python train.py --num_attention_heads=12 --norm_place="pre" --qk_norm=false --beta2=0.98 --lr_head=0.00425 --decay_fraction=1.0 --final_lr_fraction=0.05 --train_tokens=1029000000
MLP neurons of a small language model. Each row is named by its layer, matrix (down: output weights) and neuron, and shows model dimensions 256-511. Each number is 500 + 40 x the weight over its row's rms, rounded and kept within 0 to 999. Numbers have three digits each.
A block is one neuron, or neurons of one layer that tend to fire together. After each block is what it responds to, as a language model described it from the Wikipedia text at the highest values.

L9.down545:488492499497516577527504537488508408529508501442549431450492465477507493492505429527460520490512543523526433445500552515502435538544529500453609523427518484499481494402509487530559571444415479459519491481480462475489478460447491492506451539492484533460456525509484513524589517515487490538492483486500497529466470574557543489556551498555499543477496556522481460500492464442481566476504496482481478449472529423522473484476480419554443465473513483504468536508408512469433529519471476471461460514511561511526510505470475553418479562488461514452463488531556507500475488477505491448517414494527435509461537518602481522461473494440467486464483495420475560489492510502488457486455526500504483449465526486480495469473554502454520491506450506518512461522502524506430536539573474
L9.down1184:431510483485496498510488519491505586558436483469494498538483460486515462508489533499494493454531545506395490464484474483546555422558503438519479507547467488509471527441501469533468439526450472518493482509507491520429525477447521415539547534512524499518520425563506518522524509485525446414476448520486510460468515504513465519482553427574524426529458496519523579523519543495539474532556527552546391549527453481466551557406497425502518513548552496471500533459430552478457468541465465515545530483556483460572556520459453517576467500464548480565531511544557459517475477514497470532539537460538479510485494465515491482522529489521525491528576464471497481510512494500517417519485519606469536523489410420482539532540482493474487484530442532503482542499561502453543447467536497
Short word-piece tokens that continue a word split after a prefix or capitalized start, e.g. Pre-c-inct, re-qu-ested, un-f-ortunately, Que-v-illy, sometimes an -ly ending.

L3.down241:486464464536553535450585509522451539501491527531544564620516503472501445493452484346521499488507457524503456486490463487548506563588478550449545561505490553490488482505473417480526495484512504518523494553478592576485455492468486506463502478570469520473537602477490431497517593470538465525529499485531533528545438434556432535546483423569463509513491456486436484525508500504393525492476469470502492567562503460493453528501494520512543503538537485535483538496449470475459440539483546513562441481553478499460509473504460571525494415466446531521571444456491576503436532502405530468439554512498571560463576466492516519461465474472468495558529511515557521481436459539478514537544457510441479495502552516475523523500519511506528463526520536511484451509561485555481499520489518
L3.down1050:538519525515497452506546484441461519465538520493442615563482436502405505446511519447455509519460476551549521539547372490452482563493468566483523568444593513492493497497569450527535484519536564486542549518530488463578451490434466461441499475511500549559460494569502517537471544506503496453452460456570463473519499498491544556521525520458484478502535555499492506460573462468411502513535579493594491510495508544519437521497431532468563522524533514540602531578524492438344469488519548478514523482538465551539513514449515492516540490460451507510538489558481522498448486519444460572400546487504566546513530553434543444525501484478458461509496531467527513503502522497553473423524525552460505526412509483491561462580510415507522565487534558476524501483490503503550443503537496
L3.down1816:468489530514565493570500499566460523470531528537478495586530505531507433463441459503484500501481480494495451549410506535472456506546498534531516508484430560489504514497532458459557470470472541481546485453454521504489515453470488512451490485516475488508470519432503463480572534513445542521473464496583451453520528520539514501467442504507492478541485543481453559502498472459442583502475513439539519541418563492515502535526448579505521498542490513472496479544527451495389467505588515543505535540580495550467526559532560472531577531413480480433447461500495504575472511545493453518445522492515568560492544432518480465447495508506465498429556534469540515594507541479444478546562475598488521524494553491392582464543501440561528475445517463431529463411541444486512553491476524
L3.down2859:429493498466545471495580460426483523518463450497441499532505567492582444522492530393450539495396546484480573563566472533545474508540463543487550456478543481525459503494506454443516472463541582486410537546511496536572551560505461489471521501462539528515412532569477521497556458535494486570560502470462580498473481492519404453465505518506444498507558535552504497487484509546520510459440493511506548542546535574539555555459550453482482594487532463557549502560495463554491504470576574499459476478518539544512475498479450394506467478489535504480451546564447596481524548471446501490471537527471437537469511522508476541517538496522600519490553553500542488532508507429504479530465483551465455503483491499489520463486448527500463536553481486481528495490437536494495523524493471
Decimal points inside numbers in tables and stat lists, such as 13.9 or 1.265, plus score dashes (113–112) and list separators.

L6.down22:493506462478498469505460497454488492442479499487493485472545477539515541452480544464506517522485478454523536480499562474426481481538505482566517530463494530447525456551523546556496522493483569428478511502446499551485461540451547421476501465537527492523518481397448526511533566442478475520579506486499518568490478544459575485532464496500429491497460532512525547530507488507517461463515448575521465511399459460508479545486450548525550603549491494548433522514464486466466462479496538526515539512505444497475484561469446615513490471513539503573423484583487543405447484463417445500512477503496460527437576503462530493535472513438491556535538499493452476570521537492500484485403526395509513494440506614477486543493441542443509482486546502541540450527556475504536471462437500
L6.down318:543505484489478496486496521526483462499467502562546459540550462463561505524538454513498488510538453529501571418432562488473453538490462494472512554460487557464584453472484524459501501480498426582508465515452504492474495431491505490559491508503549507518473567541476468452437491518507567477533505471478482570553530456443558473512473514456475513496445530521510488470573495474541423513543493472543516499609451488428508513521521500511525552382482506465507532481480538549503502458515521484505462564453538498427567530465424536430471473551580471556518487524465466547526561476523481505497470556516505508464510519529455542447521461468522512512556492481519498496562552523452526480435510459506458435577514484434536580532435513493489500484538468529565458486630382506555571440491588
L6.down765:538490445524486455456477529538502552472464473497523466589465499464478527474525392515459571451523443462497533503507429524432473480434456557504518558501452495500456497460480487451475498483533490501525577560504425484574460569458515494480527507574521549501478468535448515472479501447447524518535515560518451405491512499528479493521460492549493524463514531473465562490466477546542541464476547514523611541463534491497497528501539504496492509408541517490510497527527518493488486469548454519425451487493486543472463525525474510545545442517506518519418509438566549565506487523523501433468493489566518471528568392522496463446488470509548547485578582549539531600567531481479498535459486429458535527441496513536538532549464519458440513460479562533457459512520441475531462466450560
L6.down1025:451446493536476517498525542509491509514515451536460480532555550554445520473529430495503483556491476503591547570487541484469430496438552547486588522479528546443539502465534424536477387479473494464490538466550482626458509549477527503517512512507496510497479504473515569554538492458499512571487483456527510500442517485496555566508553550529480531469476487544492531473467490511548485452430483536511490520485522606500494529485444484464392460501504491442474455535426496454456557522535477522550574454474413488484478492487479493579410508486532453515541483551535460540532470469476493495546494487528487467500513441519454495483459519489482463503440525491508452569559553497588494509521411492559469460503477434496544491468573374498495541525542428519533515533478474515506508466528504
L6.down2501:484465474504476497446510462455475516517436496513504509505494530468507480503478490525522495430472483463608590417594497513478474503503494533550549482496548499493484396457509494523510481444502532486474526493469494486494448498434521525511458476501501463520511440427544464484531494534463555535501508497544495551487532464423580536568492537461500494525528456473486491445512448468555474526482569481474475458451544496491532571449531508480489493485540530505543405511548446481516498477544528503470507550443434445429392485430449484496497418503560473473547478555476491478501528480435517534523429517553407487471544522507591527527424466554431469438533506448513442511444542472481551524419516415514489541567516523555472592487492470487500513455509533546468553520524521485490453451531511
L6.down2582:510424511515584433581450527509493489423527526417536513538475554467534482503468522396438487516467472501577570459556502493408414589553522476441476513494502475563582495499568527471531419527497498433461486468523453443480516551470604511534460487576431490488482488459487494505506586475538502508551463520526473551529447396503483504486473533513494447496472471493522463529466529472564523495469475500444494495478402497506526499447519529514425556435476470503462497556482615449495434475545563541512546555502464458548510553526480559518505472462512530493471479474549432451552488512545506491424527472524525383451562509525508479485501526515535463494544431411476506455466553522422536509497478438493608498479511521458490496516498510450505544463518493496490506467533462540530512486399471
L6.down2963:429485477453465498505506473499487517473484547501516504467548498476494513470465469491454550459487427514518431455495557482514500515481487443469526506493463510453523572493437523480504497540539422521417545491541480532556514497500454415534512513532466527502498481404531529448488498537508557533540413448426428517491504522451501471439473458525553616523478432467430550567554498427490507476489529506459521477524533521424470426582503551422548499497502458413535510565454490435486556579491484511502463478479505473379534542493425542572469486514496527584527468519483548514467539455457531516478497429566541505542488448543567452484498526535539507452545475520567459485514552510536560481513484448520501496521574537525537496486500495502490488448560409479520585553475494558498550502574559
L6.down3051:542488466557502505514508481577495492531524518445527512602507544582584460478456589455474443508486551479444545477528441433547454462471519552461543515523565439481576479499514481460523474479494461492437558406458545470448572504604540564497513520537520576488427569504508516463528391578474513465519514436431457516496439487515542481459482527490499603483466484465477537549530490494508446471508488463424435503500461502512497451494520550407539516535486480496496513532509542509469525493487537527424501512557485502430516468535483519478533472545521500513528530476496483492524471479518519546457473521401475453443497506474433492459489546582499437551551467507518462458457531532505499534566526469588483512488457538464497513473473483455467524481436529510463541546471547564472601447462457
Second or middle word pieces, especially right after a section heading's first letter (D-isc-ography, D-isc 1), plus acc-redited, "2-017", coordinate digits.

L6.down552:477475454523483473510522477474591474495494509485459470624495499507481503450511489542443467544486537498533497508478495551525639477506479528531528497509584517495484483518431511529479507456524488537449505492425481506481499505463434492414540488495484600482427511563521462548523521536426467490523555502473548546498517468521466480546464495488493523496545483485523485512488500470481515546458476418420471478518441483546502481536472489468430586425478469529458558510394513477479513506473503570542482447535565475494498519490503458498526522517487555427494487498488453460552509545541513491572571489509529467497489479515476583549370445470566444514534493453440541516364529539485500460575518489452557493491496522458515466514565514526547457483498487447481541477520479615487553463499501
L6.down784:580418542509482489414531490526422503482476492491504545498470476513519504516443523561519411526517547482515460508505453523507467473542465454471554546529521543452476497520439513568495442428507492447510445492413445549505466535527387514440580407486449560514514485514459461465501497498523570511474490511542519511477467444463511437494561570489511539513584516501532538528504478459532531521504554485451497476439490499558466521455501452489518453456500517524545517515531418479436531533489466557572503470514496468522538514488505443532554477530460474539464558540551415520552503455546442541567589479592525498476531463483478524464536477532484521494501478455523495486437507482482508500484502480445496522539481409467470503499480517541568482489479596489488493470613468443508449489450526
L6.down1174:423477506540496520488530593526439464475512455463513542533484568492439502477541500409516428510474479503475503506541487465451521556506448476471521469500458525566448517457484495491481502535511493499477448511464464562431506490584464533402418500440484543524471480549401572486442456548517526520459496495474505458502502486552461479512481530517523507437506415562560502478504472512476518441490477535454488519499488471463512504456594515351514504467519479406516472528449475463533480475469502498520463515469465492412467413538496544495504558448474556534444456492465421545522538551501500482483488490534464503548528464494541540519462567498560500529511496553516495457521473510530549504518509496502506536541483527532505529504507501508493470494505555510524475556506499521530529499525447
L6.down1337:471461509630559495485408489492454460498502438476443562491536487445603501484500497477526536538461526605498498520460543478430498481491471538474548457468462533509468491466504543489522488499537509408504373495467473514523479515531484590457520556565470458426489538496466534483503486491500444460499564484487504438502530566536496487490476534475462502495492478569447492427500476451500474432482494547494471519410497442542537437542550538467514494506531472441482578583502532519434455488531594468426488568473485566511498502464419520510470472444472509467495425532479448565567496544493542485457501524534458562507494488506448583488479443505496544518523531533442538552494496496449511516517569569517509499450469531475480515461480531523488598536446512529524530568565489521477470519441497
L6.down1780:508524533441427463469507560489451468461556471510516581468497499494561525516558430536587495485422475550479499494498462508472470496468490524476552467510514547514541492490562485492452530481496503525527474494464493507492523500575502527480502527454501510497512453464437499558462493461546550498504479534481569501520473473501508509445458556415482523492474520520516487494554500483457491501549513507467512492558518561502498560494493461507458469461546499500473461559468403491488596432497410528539490480480476507505482516501480464509475427477479556456507466482483571538518451501490496514505473486476509490485497544499487483489587425557469471499509502472497480444597536422507492529445514444496502503500446516523550400512460535507462457482532620548511459533463455498499459480432533
L6.down1972:490456496586510523572499510495529453531451545480547469567501447475489475484533424506487539546479495561504432565441525543464406526534499476560469521492476564494512538462501439521470442511528470511514490565492493426541510470483477551468523526501478451462478507480559474573552523526482480512528481533497522448471597507507581521473521617487557538481457461477414488534495540464479531532427515520547485448465487499463527506534473523478473442475481506460495562496514480506388598489439503544503556477515518474556474513498537432492480527500509482496513443544415432474469507495489488518518538458468434435536544438492495552526539576457478556534416535474452541529465501522440494516464519469487491536440438335458528519546511490477590480490486550543541505474507453497511475498472536
L6.down2989:488561511515502542497434477504489496494440516494482498494476516518536544460479436533583527501523501472537555500532492443393424538507480536464485490470468508543507494505470488519469494493478488510490460494511528436433456492502461526389515485438566523475470508500456568484539531502553511530541519484499482516513481499584586553523464560509475474433485429500522550519532549487480497452507529478504507504473467530466539512527539471427554503485526493485439451520445486470469570459421552499434528499513505498462447443552448476499505546468511515563481432530520528445524454524446509507419440430423473450508514459484481552510468510482541525469451460488523468475471523507501535480459506504449546545485458435531459527555510520530479498514514572566564498562506491470473574494436412
L6.down3039:431487563490467512498490446525490544552520527509505508558513502550467550531514469502500490475523483525543486512428476506404514389555488491547500472493518462467459507517468504549456502465523477483556507547478424508504544472542420442540505505494457448509554495552507412526522459451501469468512473485533469459529513539507526498557528521520560521520492446540509526497496480425521547528479477509510507491437437425529524554515411483494513466482506505473441529451533491483433482524469439535555510474553507431397574527509502482531434538507500507517511496468498460504583513583511550546553520526537520469517441508528610526558485475521496555475520479471561444468512574494476487512483482481481543527549448412504530478474457482478460500507459468500497536466516460521539481535489467
Fires on name tokens or their pieces at sentence start when a known entity is re-mentioned, e.g. Kendall, Hellion, Catanzaro, Filipescu, or a sentence-opening The.

L9.down1142:514486528521498476531563455447525452554446535575484489526443520459550529545434432466449515563465507553484462503456491552465564474485443484569475488450456463426518627514480510471526544543579505511433552520552477516571487497526555533451445476519464478491489475499498587476489498469509473531428491488389565449510491501484471451395526522499534595532435467480441540481508535495538481441496548512554494535499585516515503461503507465426503501563545481415496488562509509420526476486522531528521570507546420489558479542488505477511534496482492507454456463447497554442585507521494375508419546486559472501536540543462488461477481498480523499588489574531522540545527508501581532531499564462455446537507485495521521497431536557501576538573485506482448444490564563534481492525607526
L9.down1678:494341483486442543437505507540551481545495514507516475527569551432496524507470491531526508475482447516542474502469504471460432493509493526483492447460510463506462483507485495504546512437470442412470506463466540561447542462424508513529520557493563518488556504442525484473542500521508473524544461532533476529579492455441540477505520494480496534485406530510445567474515468502498452455520470461492512464465509510453451535510471469514475467495538474486484575498489454579481513416517524489541461462473519460498562516456516477527546475511474545515596471492579464492489497493441576559590543443523470516512474506574459478457530535525519460533426467542534497401467489531502503501552425489532456517529451520418551492477455549516454499464504563467461503569572516491534458528511509
Second piece of a multi-piece proper name or number, usually a subject opening a sentence or paragraph, e.g. F-inc-astle, R-ign-ey, 11-35-1.

L3.down459:476510448537556532500480450474558552472551514497547476440550428497462489509487399492462526481494479538585477566409550491538482494511567539514449522480481475520574472511514494477464386565518551474525433442536489489460417516484531485508487480503537467449435489550498439478608446455494491465586574506508561505470512461502500519483548568564483511517482534512521531513519555517497491514442494561555465496466521488466484487443491422539538530422467481508532474436465579481437452494531486574471537554526491532495469499457497434486448506521576523482511477530488484455544452504555468504578505477482527515528491502494521444543475457460486477544428531530501439512465429557542525392451487515446548460536473467563549498564484508434525464462474425545493471489423511452439543451497470
L3.down761:480480500522495492525539613455526481477535572454471519429546536495512455522454531516442460520495491558511555490522515480531528487422531592476548547514511488472505509517543484596506465484522480513407436404491472403574519448515479526506498498517513426542402423473510484423495503502437509551493474582568482506460532489538549495600511505444515566546546512548515543456484492501515549512458548539466504454497537509490489501577418492541465535561445575479480504502511497467562478503457495554474540525523542490518472457472408493512482442504525512548563493435479568501464494446527544509536437490469576475502503483521500577496499476530490471546423502476505407525507392520525561456500414513524454474526498513456561492519499560519559510538482439497506440478475531504466488489457506
L3.down1771:500487492524553518513529526433512489425484491485463535492505416536401505484544366534442476497485546565535575476486490511526442518510535545463449458531529435473544478571527502515465441483538540497572409526501492459440474572462531463462455521488411475510425492478540546491478509526417567474460523492516480477415511520484546569521510564487497508468488522571578564462463473570472449505500517486480469553494517475462496484535416495548432437506531450549460527460447531471451511522531514539462521461509484426562525459480508510497556523502540386467531474487502521424498472471499526498502532435516462557456493481450524461434475486480530527474502548492557508508453438450537537456549523423526454484436458515490566477476450483491499500497477435533507520576492512490567517477522556
L3.down2512:475511437499452521559493487452497455454509513480499507564516513482418419528513512500504516528484376559518532498502489492462504486513537589489483498549461485550504553470545507509505481510469480446488551469510514442491522523472494531494537518466503470514392472469468482500477487447439487453525506556485516499490438481474515564461532532498547545451452498460493528485594547470489523528540473512542501462427427539515510508515539528501541420498527476551481436382441508478473536568553535491484490564526484573485432512493541473583504487510532519568501478501542543440505485455514484514582446451426497519501514530491492480494497557510488424449446496543549445520473511504440435464479474511511496470545470508498549511497551533537513446469552524559468447527452484505517531504525506
Incomplete opening word pieces, mostly ending in c, that need a suffix, e.g. dec(ide), enc(oding), sp-ec(hes), occ(urring), circ(ulation).

L9.down1621:491479486494528590487461476504540493515463621468500564529518499461601552497424472519513497510450548543533552399518446483389457516557536457522496475461481453514392482467489455525522505511441473491427496490478467466530499483566538482500470512493524472496510501524499505455491505582422456526513498512474542536483490576548478475522443427475545503556414512512457620479470450492488529492461475524528525525492519499417486490489456555484542552570462562539462530525473518476510525478437510481469481526550526469475462477494474506419490491496467510527503524517502486492607451550518487485503611531528536503509452460503486592451567466528527512452515564507524536445514540441529491532594398505495467391521436476487571510565560562533516507498445481481521478497591472514406552476511500
L9.down2588:493517468507531486463529463521577480552542471559465523470505558533566538499437538550490510527481499579482460518427497483472473552443484478494510482516561392506464513536491542480570509383515496497612555511415519492465468493531528393537508511529555491517432448504527478425559520512491514531535491570500496473502484536430485497490431500526555503485558508498505534454557443495504522459458492421518527523551541479495530503499505477475504466483491460480526447482517503519482459475538477483524434511457506507531488490460452524441476564492526574535521479484478536482484513536566507477453538472546526512492453478503547522405499523432439493462480531518486477521471500476434532464486455469504479545527612568524470490528461522506576528480503505530473513509563470553462492527493448
Dashes and pipe separators between numbers in sports scores and stats tables, e.g. 22-25 set scores, 1–0 results, | cells; occasional stray word-pieces.

L3.down398:485538505456458443499462418527464525456515474477467517508505550526510482520562476435534465517476538492489534494524597491481548493526530485446471459453507498529420543464533510535523503501541490537495400511472523449513504478540500531412510572424555510487399567505421442454498486501534534484530476530514512486505484487506413460498487546515451553509506426557536496519553458545480447485463448453513463528499465455464473528490619500508501484453480490447496547444519474500553414503508531527532544501507486504517569504528481562525502575546462473553530469509511521478549502480521564545543468467479492485492562496529512471517521539489548528514522542522556492535419506485485561442497522429567513461573490462475481500514515452463425492486422574507529456527448502535449488457401552
L3.down554:506567540517507490497500437506453497514416480474520506481455467480518547404598520561485546541494453467512490544410573443469515486411452513500490491478468513527449509466519494504525460481507492482497531554433427539497502555479477512545504524460496458512410430527475415487546518552492520476458498471519605554525601439502495462511478505479537554447576481512524437478496447464550495500412503513431510468551493509482497471497522444517499449514455550498524523508571504497455494470520492496537445474406481441509569481511482458549565464426465557512528551469513520473501505478540532510469556538577511451416545566538491525437486533558526549525524496490474485523546470528524505535534561473479460501532552525516490450457525550438509375587499485428526530579323497545450434553486489
L3.down1955:540468491511500440544422521513451510469529563458528468477460515563482550510575467489463471539467471535525546469508542407453511568521457464482439518471472455490476497473487493471498483536514481408482484497475524495454550539501517485493496500487469448489298502533456509464549511505535485545497507486498547549446566392508531487467492505465497507491544514555512498483555509527424477493429426531506508451554514501487509518366488471500477489490481517446484536489545470456491551422466530457525523506456509499549556454462434549519463483495496528477538563509506480496476526442524547564494529518534536517439604544532550455488511515457541493491478515522483495528520484541539527470530554468454415474481499489559505509456443473514517478580461556452539540522373508544431404512528533
L3.down2663:505490514533505476491503504553430563512545495559525465495505513489515532484572430449437434570542520549538468498440546445479538529516469508471588473495487543480503554501592484410512466505523596478520502512498519521435535507536507479543462494457521480491360465583461515440587530477452470537470479444508534515513484408466480467473497510471486483495465536558527532505539437575533437497504376502462463512518561459486488486504538527465426510468490505442521556519501499485581524490529512514539486529394505482472500555456433482506538518522460547504529567484524441553518548517543515527577613567452453472490570528484470487537498510506478490526514498499498427530500448474503552472566538511497405546492590550488535523447466470494534488525464497466456585539443469486483487509508424
Second or middle word pieces of a name or word already seen earlier in the passage, e.g. Gl-ad-stone, Filip-esc-u, Kupar-uk, Hell-ion.

L6.down17:588506499477419497500498512539504568483483518449467568417506457507492508475461441508504512531509511549480524456466496546571512475478464517452506504488525414535559493463511515502504485515574507440468491504503538538519523494462515521439451472524442399452493479499538494476524504503587447472524533512434500527493383508498444495444504528538428566434550497567595443586530482499489548475510471498526453457492449485486484463433520510505514462539552512508427478497487514502489537459531442541467517498519460503559507493463507562469550637471567517488544401480490469487497489565442510469488481496437403510465518499574483522452522521491462544444491486468510427475480501483524447517536514499552487501447536537446482535552523549506596447499485489554466522544474526532554482507444478
L6.down804:534487447551512499561519550466471489512440513614455537502590499429462542447451414512445552545574479525457528462488518458470447473553502468527432555496468531559466461506530435485489447560516456482461547495538524483454471481524483539523559493491487493561441442511554421492484429521524482523558502482516573507467488536494453436496490520507556481528501557452446517547434481517520602492511633456567471482463495460485511557526504487476506530493515497494525507516499515491511485497484525516428477537490544503445445529537478535482450542434496511512528539554471523536502456559526489547498466526490471482533496485461501543517529496498527543454526484432502502479528554481539500500483500555569468448494527473484466497495507476483506486405444571477451565470501533465537536461489442
L6.down966:461482475500531561505497437607462514499459478554570510447490477478506456488480455450541487414506531432469508515514500466565490503557425610522449510510517446513510507517491472485451537493427456502554610435528553573554473525472519482500419512535533502534473493448429528449444462482561512515492521551577510508487463547433492509513531470500451562446460461494514530461495556479489502573493494493477513560472517508451573493496542490513494442516459505494501500453524462512450496472505498512454507487449506486551434500497482546434558577498485506470514495431515523418469515507457495555495520541517493532509444489524442598463502518443482508562473502533528437516458480492454521477501424534561479498472525513568472473539508475479553521492481518501569527504461546436530485511578522
L6.down1660:544516476477540474512443484576522465505445500588441515478484492549485504457467543477539470530479548504469522489548446496451481562574483572512567507496502523597479429493533508525511488564478507443426461439529525559406480512534502489474533556462578505522490452509536557516490470492472515527553538543515503507473564525506520447513446438461461560540474583516493482584503492484430532493509459509471510467433440510529540574422481508517516557507522495537499553498484475492489443447526481526493567462516489487554510524440584577448551547522467463482455550460531513504508455521415499477464523478520499492499484552491499510414474501508547471406490458531533454409483553465477486511511552541533493510468507576459595472443510503562548449488503517539489496533447486454493550433417474
L6.down2434:468481546557431491529447559525454518526554459515427535464521535487532553515505531516437496500424489590471495457577475488478516474498523492429508462504575456464502482557569595452552462467476515523494547520454558496466479478509510543421571472502506472463510516471472453498524470445495448569532504507549541453523450516585487517479459468490541509598579500554551469545466392492510543457497425508386546546551516466493490529563495494519458611522524504496514474524520509457543502483442510538465468438474473544503539563518538510511531559543526508564471502574499403489477483528359494583529578548492458471503509517521499516487518476437513426505522491502507469496482502529550509451523427460513586503503438500493532514474491551448487495455427501538469501437423495453545431566484469
L6.down2523:538499491526506496461566509532541481448563529434475470530552494525533472512434486494538502503440467499480607529503469458507496506480458494491502576495488506567587461527486411546487520498502575457422455500478488541495507543523474500503522496453499495532518485507584532439404531570509440484558517461501533484545510499531559484540488446523496470552471438488494506555484458438472552498517539480480483479481552430529503531471478463555527574539547504477500459484432516494510496442508418504481498483521495494570517528497546507498526432489492482500571502529490515438402464473485485483480498506518546524494442471559495513452540514504559488560458511514559483490504556453560529450471510552458478474409536606500492443467487475481480492545454510511566507468565519497502516494484455
L6.down2886:512527445523470487518538404531398489446490567478516578489497504486456449478488536576480493548523508541491519513510491600462601400484458597538467487494476452487496525516503510517497510545544559478524525472529508560507450400592472465510574500585518481480482522553498588436420491522478509502550466492445510550470540500493494536468490526506397506491489440529474556468522508605517450497505574490539487478459530461488531496528503481440532457546573479498500492541441470519474518485463482477426532453605477539520481502491445487492469530565455514514489519461502468456532466423470520576542565477463409405496408509508475560538457482497466495550511463454499522487513526552516458466552473431485476502523472537455520531501454488476545449559509537479488535524451500503422472534498491
L6.down3049:529483496477527523480542534541532517508490550519490452491499511476452420483431586457534475489463524426445471519490436586507453488505483458492496484516491505495478462508460580593474452462545501495459501502553524561533481482518420487470481549491527494580546509487492515521533470464490451449465520523530565538477527488463458500527465454546516476507475483570497547530536483452490487523419458435473454539534491552484475501532479570538494589581520511455506533426458448510412513509477533578509501463523432534482514489503522509487511455555504512552475501471523539492517471462405462496471496510498504485498451568516469469460513536483418541501546497475597484423485548500579495558571446538457471492514458449527524459537509401552501482538473437558513475475476513518577467506480523
En dashes or hyphens between two numbers in sports results tables (13–25, 4-5, 2–0), plus weaker hits on mid-word fragments like Pro, ro, O.